config = dict(
    n_layer=14,
    rope_fraction=0.25,
    init='normal',
    grad_clip=1.0,
    warmup_steps=200,
    decay_fraction=0.355,
    decay_shape='cos',
)
MLP neurons of a small language model. Each row is named by its layer, matrix (up: input weights) and neuron, and shows model dimensions 64-319. Each number is 500 + 50 x the weight over its row's rms, rounded and kept within 0 to 999. Numbers have three digits each.
After each neuron's rows, "fires in" lists the words (lower case) most often at its 100 highest values on Wikipedia text that the model never trained on.

L2.up463:427579428458539476442543464472547521491491501541439409501466511479526472523546465465562545553569529512533474486390479582418477489505497596455553494461467526511517474534490512468410439534335513459482510527520546547472517471503463451514519494624571500605639450461491531420495577609511533546460495399514485472552576548536448504543463514429499521568548506497504536504501509492495588517440608434503485490499500610571502551528512475471440538494460451473493455519622413474569440562640456427395448564463461457506422550514491488586571547530519498517481486498446540482536466509486423558495580579486470488521522486503526543540521485412465399545550436497564633416551476555422466421433390488461539484534512423512523518478440448509455543496492518493473481613537465459492545502550479
fires in: "family", "father", "mother", "born", "personal"

L9.up213:499421510528451610488460492480498436422596572490443534363485494542542517543529582519468530593581566596511482495410465509429487562486451551357538481565500473542485475490546492468494379543544548534493524524421450492535399495513505331523583632491517552429480647472467499524511593562511459507497511571576511441439472533484505462492493543504446542485590497439449529579457510505474576465483539462470555547526531568549561533515566501582441557484511365570524540550486467458579564548603576439516481467499462453530455426483476542579546580480466483499476554494469477525503403549549490535496491485582475526486581477490438469478410488550579532498516487506496401485495445521538552456456363452513523513437537519596512465513466531593520432480398556525467504553483511574427487430431475
fires in: "of", "letters", "letter", "non"

L8.up928:530494494521542562600517528630460549495544526478475576519467471457496496459501508453536570520447539460485432521481499524458546467530562476453500557479526558406463521521492480563423477568481459493570431475547519474478461436621526462488525571472546490591494560419499443534476430511432466524438513513445547528493528538528502521575567465499488520554534405522511545507518553627460510574581505446460510457477601517515590510532505556436487457517476433415396463529457476457493447549440516537481477514415661526485486494460515374493521522440492565480603442457517505483433549385528567567526469457500455531419544574541545511485451466484454542566458497470522475432485497446519455525507522416488545409560409482458549545450390604575539441555504528434505489511549505482438499461613479
fires in: "january", "august", "september", "october", "december", "june"

L2.up1047:406481517448593504545517495562475527455449551542510535452471588396532512461452415497490516529486526516589486526403476535445531554526566483541440428541521480453570530439534418461562422444540514489511497496498429534459492511493469482499410464499449544502523463522525481550631534554507565520542475422582467483454518502463481443562519502535482562563539565527497533502485467489509488567405452494497599557527472474515528547546591478455514580572449533452484484537502534489611505512490486473397437545485478575494474464563435492500589540516472510514543562476520547454429534413358595313503490522521445468589489476413453525451466588460570468518555435418542502566423569526469452495507483508508425491498474483485601477497516462535522553508472525472406595484480502363559515454439557
fires in: "also", "both", "rather"

L8.up338:494482491434561495436521525506441596462457523452459396501470497477468588519429415509434557426420557488460491552489539509473417475483560481450558527499604484456453506526464607467573470487479526478473387452515528590584403474578515596604443462484513516553489444494517482557431453457463474556529537532539417488483524458409551385412442484537543549419593485491452457469514575410476533535579475452464443552448537470476559522496531472517494484538564607485460534477458512546444481462508514510466569620477533514504516566508433595512436548507511527445502528553522502431453487571421605563632503461466544494569545527488509491520443509494550456519517545423481440492607485458519389447592552489493514417516529474582513530468535431488527502508467498438572501438481535552455536521501529
fires in: "she", "again", "also", "her"

L5.up1254:470519485521514528499498509487463523452517514427456539479560424487472548528517567543524585528545503488465418542444505518545598508546467524525537523512488511482574450597464544538445488537433508570503461511566509485465473412382486535487588525438420403525611443465582484439571459585515534536430488505596514407501466455473521459442541493558490499495451481504484501498562524509444523598434453501472547450498592456569474579474498567504480479552452688458392513495497488491404479516448518484541486423497549450625606446479535491486507509508465570455493528402583524602505484597540528495514480541506469466530518580370490483559532527505510458462485574452558533504542423549424459558462531488581462458546572439501501571444486466418528543599422544519460459512400466471510549441458577
fires in: "also", "never", "ever", "weiss", "eventually", "t"

L5.up1225:497468499461547483506495511536458545550440540552461515461561562557410558470590414498498438530459480555540538537527434523431580485450477570462431513449501569436473565454520457568465548501454467538484529490571472554487477541505511448474481380401449466518528462514537487498444529475397571420448475508508460525519523432536491435491579506480480431508522510523503550571532480541531556490514485553520478497525453467470632477524474524366493380560545420518544586498472486454558508509437487493523409507431496550525453482510508548396548483446474479553503514664465504426494501442524478519375518493575450530504410487502514437606442537514482359546547534625578543537472470505532473586577530503582521470485636524519509405496477433417483611471526552498521539460494585434408505533460478
fires in: "this", "that", "each", "renewed", "where"

L2.up779:508546450555494490472559448587451504471477474580468416505555522482470436490432480464531488613471550474492456487502466533436411553483588429494626480502532532563537494509437447464504571474498550528553587596435502478501504583499545513604469476514472498559425508517518527528524530516514531487472589601548459474446508470470475537495444504495524469514545526514558545519481443514580462479438542485548513590507475531530376520531501447504552543512467519499441513549544462422476465461444436408476555482491418481532592610539527559532472546401578480507480440502601474452527464416538533456501457520467451436537395509513506407410556506538505526508589422558567488467575515481450499439533558580545477585520515465424516495492571375560591475381590447491452512496510494534571475501390505
fires in: "league", "brigade", "association", "coalition", "forces"